Weights of a small GPT-style language model, trained from scratch on English Wikipedia: a variant of Muon for these matrices, 138M tokens.
MLP neurons of a small language model. Each row is named by its layer, matrix (up: input weights) and neuron, and shows model dimensions 16-207. Each number is 128 + 24 x the weight over its row's rms, rounded and kept within 0 to 255. Numbers have three digits each.
Before each neuron's rows, "fires on" lists the tokens most often at its 100 highest values on Wikipedia text that the model never trained on.

fires on: "am", " ", "b", "al", "en", "ag"
L6.up893:145090112152161164131120118115132129117129122105114123116111076134152142155117130108161128097140122137156157135100127147100110153092136095129141123144102124126146176139141124103124157132171159130123157172170115116051131094087181120109139144113135103128129138118138131138106123103117139129188125127158164126116070116102113134150126106103140101140092104075146150093127149122163116104081125073139112146110122154147113136173105146148092161152118090133172140128065123141085130153129100117151126140141121116137111141080138139094117165148151118149126151098112141140113125122113117157

fires on: "b"
L3.up871:127138143131129161085103093131139143131101149125131130118112085101123116152094140163148132155133124094082084124128064110119135105151155117118123141138108139064154196169126146139138133114109122129104111094132095095144135128106133163174103139120149127082142088192142169122130132137105132136116140143132120105141109140143131108150142118161135147133130093132122177131119103110142147150115106126143084154078130125114142116115130091121111170105165112165160112174166156153133118099081130118172114136135162115107110134076137149130156099126160148133106122069139143124116147105162130153

fires on: "an", "il", "or", "arg", "ac"
L6.up66:147113169135140153121131091125144139167152106122089125174124121114136102168121075111148090112143166148113132104144121156080134166145116128118064099106111150100128104152124121130154127154127147143096114112165099079135133116106161130138078149115106142126108108128142158080109129132142070169079152155117122118135116130081105108147149122099174164136101137172164111095160119143129124132137091088153138148100100141144123161144125164149108142096146124179140125140173090136120145128096119126131115133109142134137179192098152107196112103146129142161142122129108128098129173136115111083

fires on: "sc", "Sc", "tit", "c", "pol", "rec"
L3.up481:135108124113119160095126156130119139147109087080118145124151151131124171166120148159139087134095123167135173077107151171117096129119174156122136044131118097114152126153140122136146092134121135133095152131124113093086146102129131129137103110126145092116127142155157170109148101131128100122090098145185121182141162129157114131176153107116136122136132088168123164152101153119110103155152106148184137117110133126117106129111152133136086170099169132123130125126161084138095123126172138163118149133134137140150155128147092164156111131114095126109131126114151111120128113145165102110

fires on: "ate ", "Is", "end", "m ", "de "
L3.up862:166150138159101110148159159145104112150100103143145158103085129139094115106104087140122107105151127130165162125164111145182115146129135118114097103154109121138117168104131150149114171125190126153132117128120133123146096121102080123147148149117123174085078143161119153150127104151137135142154117104127100129163107123112139131151125142131080143130139124136126134171125112122139097100173107168170144120147159142146169133153131127100141131129109160109095105146161151075100166128117131129140134086120121051124124094165114108160153101130153100131122143127116119094139117124104125130

fires on: "il", "or", "ail", "l"
L5.up992:072129106093111128148147141101121120117140103151117155113157110110148104144104130150122093144126175146100124095162083114082112141116167126135103079149090118141117105162115104152097097121092082141130089140088113113139130097144171122128121129122142144138090118099122118133118166136155131124146139152150136154113120095128141135090140118097124142136073081139146129147145125160140118132126155149153097148121098095142129109118115186097160091095126123188103154124119148111128146134120149162118130138100117126127149209105158140156129115143106121138138104126150142123105083097103099121

fires on: "ap", "ow", "up", "op", "p"
L5.up128:136122136137151108134107148105130114150130083142121130131136176150138133167100131158141122182153148125131106088085143141090112122173127112102130121087135106109083140140112147139102140120131102144173118139115141179147143090154144135128115145138116128123118138117155112120146170138143118151104145137089130153133103105121124148094102110111084100125115118139101124166169147093150134128096146140110077108129091162142107136154095106114131172170146170152160125145143129171136132103124074081114193139156135112160128160132126164151110126140111132131138176127137127116151124138145066152

fires on: "B", "t", "b", "p", "int", "P"
L6.up133:117143132170132153151126116136122114166154151115092134100127118114129131116088116154126128146158094151122106125134139082111143090136143170135126145104107117143147194132106095129128141128160125106123099161110123108137140147110202158152109097163124083159128136159139184089095121104124110187131161127118138115122142080119129143138122103119110132136126133062124143164181109132146123158136128111099097105093136145141182142117141151119113125116140081155126128163121144108079102086136134129170091160119086134115101123087133150109152102116148125108163125134118130112106172121149114124

fires on: "b", "B", "eb"
L5.up346:110135133135088117111125167126115125146118136147129150128077120159137114136125147128140129104090135103163139135125128131098121131112149136116093162095091114046109150119139118170129120143134117156099088170121121103108155133107145160115118100121102088121125123142115152127115173141124143134096149153124121155169130132140131121164111164114132135118164162089156167141110077126136127127156126183122126131078139106170121110106137148159078156117163132119171119092157185120111104151081131131168128107123122095132125119129121155087161120096125125156109094119135121121117128122101126168

fires on: "two ", "4 ", "ree ", "5 ", "0 "
L5.up689:153125104128120125132130093072131103185114132114162111137129106124116106077113113137113111153111169108141135106137087120147111125113141155133119142149145116124155168154128119107110128115152155123118224118146118125129163128134128127092148089124133165138107150102105136149090123133109102131125124140136137175134140180124127105110134128153106148109091149156161107112123125097150097124124151126126139136081138115145078134134133151144162147129089125153116124115125131151139115156177165116145127096134140094130101095139114150167143142108169148151109137091130148167139166127158083149

fires on: "es ", "of ", "t ", "ts ", "s ", ". "
L3.up979:128147127120133091138154136140164135136128142167108150133092117142109128127127091141131102066103092171104128089109117184136115127109140154123141120195083137114095128177149100135137173125142137135107150148094170119124124120125128096115174137177166150092124089146130129157146124130119143138115098123175115116145144128126117142174111180114140106126142137142122136104154142126152117145111132138148090115121142110131108122135120171138164126109148120131119122114114113107117112107110131139110170150162096098055134142146097141106174074132126115149120117170109113112152146151140093150

fires on: "at", "on", "ar", "om", "b", "m"
L6.up467:144110151175182130097132142126118166127099104125102139121165106134099149106117129106164139111135128110074118130119118114105162109148143117110092125114116127111120124162124113148121146133135182150127115102151151113115123174148119137153108112158124126095108153091143105105085119112128126137141136111137107142145122144131126131142134129158127194123145121164108102174109130104149148095114149130110128120114117115145133139110079117153193107149133117140168088162144129123171120158165103123136134132114148159146094126129131082204140147107081151126161148160119106124157149123097112139

fires on: "al", "ag", "of ", "==", "al "
L3.up126:147125121147121190100131151105126092142126160084158155148132136122120128128151100077163146093088181116127166070135109153114112146134120139147072138189131141120138147124135122143153098128123166135141162069082116128113125092153142165158116162121116132111133176154160078121120107157144158113131135140156167124109117131108140105143116119143118142118144117093101159116159128138110122072097090124116133144139106155116118129170112134120139130108132139171147144087105156155109090083071117156109109176118090149138109160077134118122085161109146149129126121142113106140137099081078097121

fires on: "are", "sc", "seas", ":", "at"
L5.up695:090130096138139157158086116115150121158157118130134125144109148139116115157138138081158117137116112140149185101132112056094127148104145148126106180148122115139138149087126165122132114116157139121102151144152145128121131154145111110153149111182144126087131146104134123083125144150110034122119105154141152124117118150163114111115136081099129104131155123141122141129114107093113135128165144117125123106084162113129106116145144164121141113102149140080142115142117096129167104164096125136094191142108144093124142085054124121149170114133110110159099181147131145105105152108110106153

fires on: "att", "t", "at", "ed", "oot", "M"
L6.up546:130129116130154134117120104111134157154149082149125138094123161163150128136080154112125117153104122132147156140142150144152122144116140102124090132137147113114141127134132137169104098114135118149141155154120145104143151118114125074129152174149124126160166160102159110115158118192144150155148167151118118177119130154102090112128103105138122138118111144125067127115154067138161155143146127079082111141126118165151139131125107086111127139121120132129106166103078131166134127156153153138061117136158094151133121151128111125142093125104138119121147111132125116125197134120116081161

fires on: "g", "pl", "c", "sc", "p", "C"
L5.up502:073117123131130116134135117156140114138127091080113127142136138134136091151094137128055094142120125116200181137097122125128121160106137109174121141124131095070131133117115138119104117125112196132111129096124153089116151106089100149071129114139120116122155144151130147153159110132107130138118136142140132191139134154114120148134116062083072151129126144099150130127130101091094149154122147137125118111108183119131097100139130143103103151126131103121103144122102128201139127109153146150106106095119137083124133113127114154102154147094167158130127135166129121135151115172138119134

fires on: "b", "p"
L5.up144:124120148142100162117102094121135106106146108127128126138129074131153131122099064161113145153153120107111124135083135151107134156115136154131119135153126127114143181155133113105159166144116150113125110139136132146150153107156157150138137144174173101090157166189100118126129097143124123114141182126089084091123135111150129091141139121127137138171117111122174124136092111153147137145086134126146137159122194149136153125143133076175139172117170108157142138132115127137129141112155121123155167146137088126098090112092134104104124110133142129129102153106109141109141167180163118122

fires on: "ans", "ens", "opul", "al", "el", "st"
L6.up662:143138136112121089119175170109113100121115154115147110077171169127192113123153181121122140105134116128152085103094077095120144152131156104115144122103160123149082153080108148132167146156141154131136135135114138096120108124103129099126134125106130168123140152155146197074133119128105098148140106136175105112098120126093118127159102139105121128110115146106153113139155136126107121129099163155123136088134146093161122129148098122136142109140117102157109163136085136126101152127110127163157155119158125076154161146113119119096120108140134093129122119129145057136131117136154120096

fires on: "m", "ts ", "b", "es ", "s ", "ts"
L5.up498:149111098110138100075085125159118134143097119105109178098149128108124135121131140168160156133145128112120165154133125115124135132111136126169114096132118126143116104148120113112121085111160157088160080139103128139140111154172132156122118152158094102060126112160171149124146146135148133154119117118166113140085104105180137152120106137120148190115118078128115161138176109124148105132156190084121109141115119119135113158113119106159160117147127113097084118151145120136149132127110099150114102168163156130146099157130139146127132139136109128132111092146096108089140117115150141186

fires on: " ", ") ", ")", "to ", ", ", "("
L3.up234:124104156159136084114091113132133172125105127094107101090101108125123171125123115125111095107104173108096114134184104121117129135157090166158149085152119076089152138115131146165129138159093159096151141116084167124163115113152129145128101125113138135146115112124139088127116123168116156114154116166105137140152114111085121145162118131129191154127120112159141149123117117151113129133130106146090123099118144143126158143114115176120108144156166110130133098101141112122134171138104146124127123089140120097112141125106119112124105156143100085115145057160123136114119097124129081150

fires on: "0 ", "1 ", "4 ", "5 ", "3 ", "ation "
L5.up636:127146137110122148115117111100109143161142145090163118129145118131129138090107108133139111153130152163133093148114123140121148123145126186113115119127092142132157137133138143169166114151132120121118107177101123071088158112137076146105160120152134120140096143140125143121099107095105140118106122168130140149123113127163140163116156146147125152108118114156112115136125119142147107143116137099147173146134129144121109124156090146123145110125142152131143116156130134181136159096168109086175126115145137126100154105112130145156147101087189149114168194111155161120127130065142134105

fires on: "t", "e", "l ", "b", "t ", "e "
L5.up545:108143176117103120148146163131106140104132134103096134100095135093125143128108087150092127131097148163142102154122116145116100147130110142136131114138127098104155125148076120162078113103102141161127127121119120133164084126153140142134116147149142107145161166154108129126054148125131109166118182104137109117151120148085147143122149117139145162141095144150099125146101139119094120158137101140167128134115178065168115102145100126105115138165066133168160138083098160073117108127134137135141155119168107108100118100148172112110099115135121080111137131139125117072168153107128154127

fires on: "on", "an ", "er", "C", "E", " "
L6.up478:107131123120099107143135125109151136113124161166148135165100138127136142108146106142152134114147079132099227125203175097131166121112143134147117136167155152066151142130176116132121152164113135165140126123086124100124141094104106126084107118153132149117099125137146131138168127152128138123135118146108142140100141139108127155107122088144117078145133151108139097123151090143085145115141097149129151115114152148163137131097124125109121099122137099141093089160147129119117104116124121079117122135132123115131137108110185153107117160140108140164115109118167085155160137106119142118

fires on: "o ", "de ", "e ", "m ", "i ", "g "
L5.up627:148125133119090143135129153118139122129081147113090137179100156153154164113069167144144107140120123155133146148124113149149120125121126145132109147137132139106114143122169111144130146168140118184128102132122093130131142139164155165150148161159122134126152142164166132154102181160172147142108163119127115086168112138123119154126113145103131157142167114125110117098121101106131118125123125160151129132110158112104143170138146112086154141115160131095104081126151111092117168120144089112182144090095110142102093146123101074145151114101129158109153112165111109127145174169110179134

fires on: "ong", "5", "re", "8", "ay", "4"
L5.up115:143158140114121120172132117141174151140137142145065162157120164134117113163130101102139144171154091117106149116100122111125126153138134120144127143110119159127116111078087154121136119122142105133139127132079127111110130089123206132137145107132146129114103126127120153106130113102088132129128120199133141129081155148121095123148104110103074175148134151118144142123165135156092108164151159102102137109122142125137162107069111178129152088093128142140131114113160131111166089109142153113131138126109092130119170091102107140129134146111143147145140153126052124102111141149123147137

fires on: "Y", "at", "it", "t", " "
L6.up84:132090135151136097157151080124154153151120112119107125093150131127150111153107130108085161065102133114088169116160115112156094088166148119152086138130100128146103166090128146116123090103133135116144145130157130120158110117147154086116123111150152097107120119128136120151137104186124124092127143145125122130148138120101112097111090093102146116115140076129110166121152116145204129102182100143131119136128090106104096112101119128123119072163113147172126108109135131135138153140110126076098148131112157109137112159132150140144144149111139122140106146189123119121183105104110120123

fires on: "d ", "th ", "of ", "our ", "ose ", "t "
L5.up149:117140129132117119112123134127124144118077130147145138136120131137094083092116086158127158142099143116128122072116145130076097097121158164118121103145098130150121068112103134143161112128112125136102121158145148088156114131175104115118159099135099156113128091133152130134135087114104121142148139129147122120114148111091152110166149121096088150115126072115159138101120118156152128135125167164125120116082113098125125159146132160117127131119099102125155143121093144155097167106130133124092120209146119061095110124130090130113174148133087113145143131160148116143157138151108122102

fires on: "in", "j", "con", "oc", "t", "t "
L6.up98:121126149124103143137134152115095165130128148121102121119096112134149158050098119129107136154127106120129092122133107123111107147112158115174179116127130159119108147116091140138117163112085126182099124124143130131086107117124087131118109104191150132114152144129132098118113139073162091106132186096132116149122076154123114145132107152117103152118105157111131132121151152192146106095154147139150082103084106100116146108154142159142148144149097124153148123145121136067097125104117112124112142097164113105111106135118126095169139135127135143145140164126165115123096090147119145117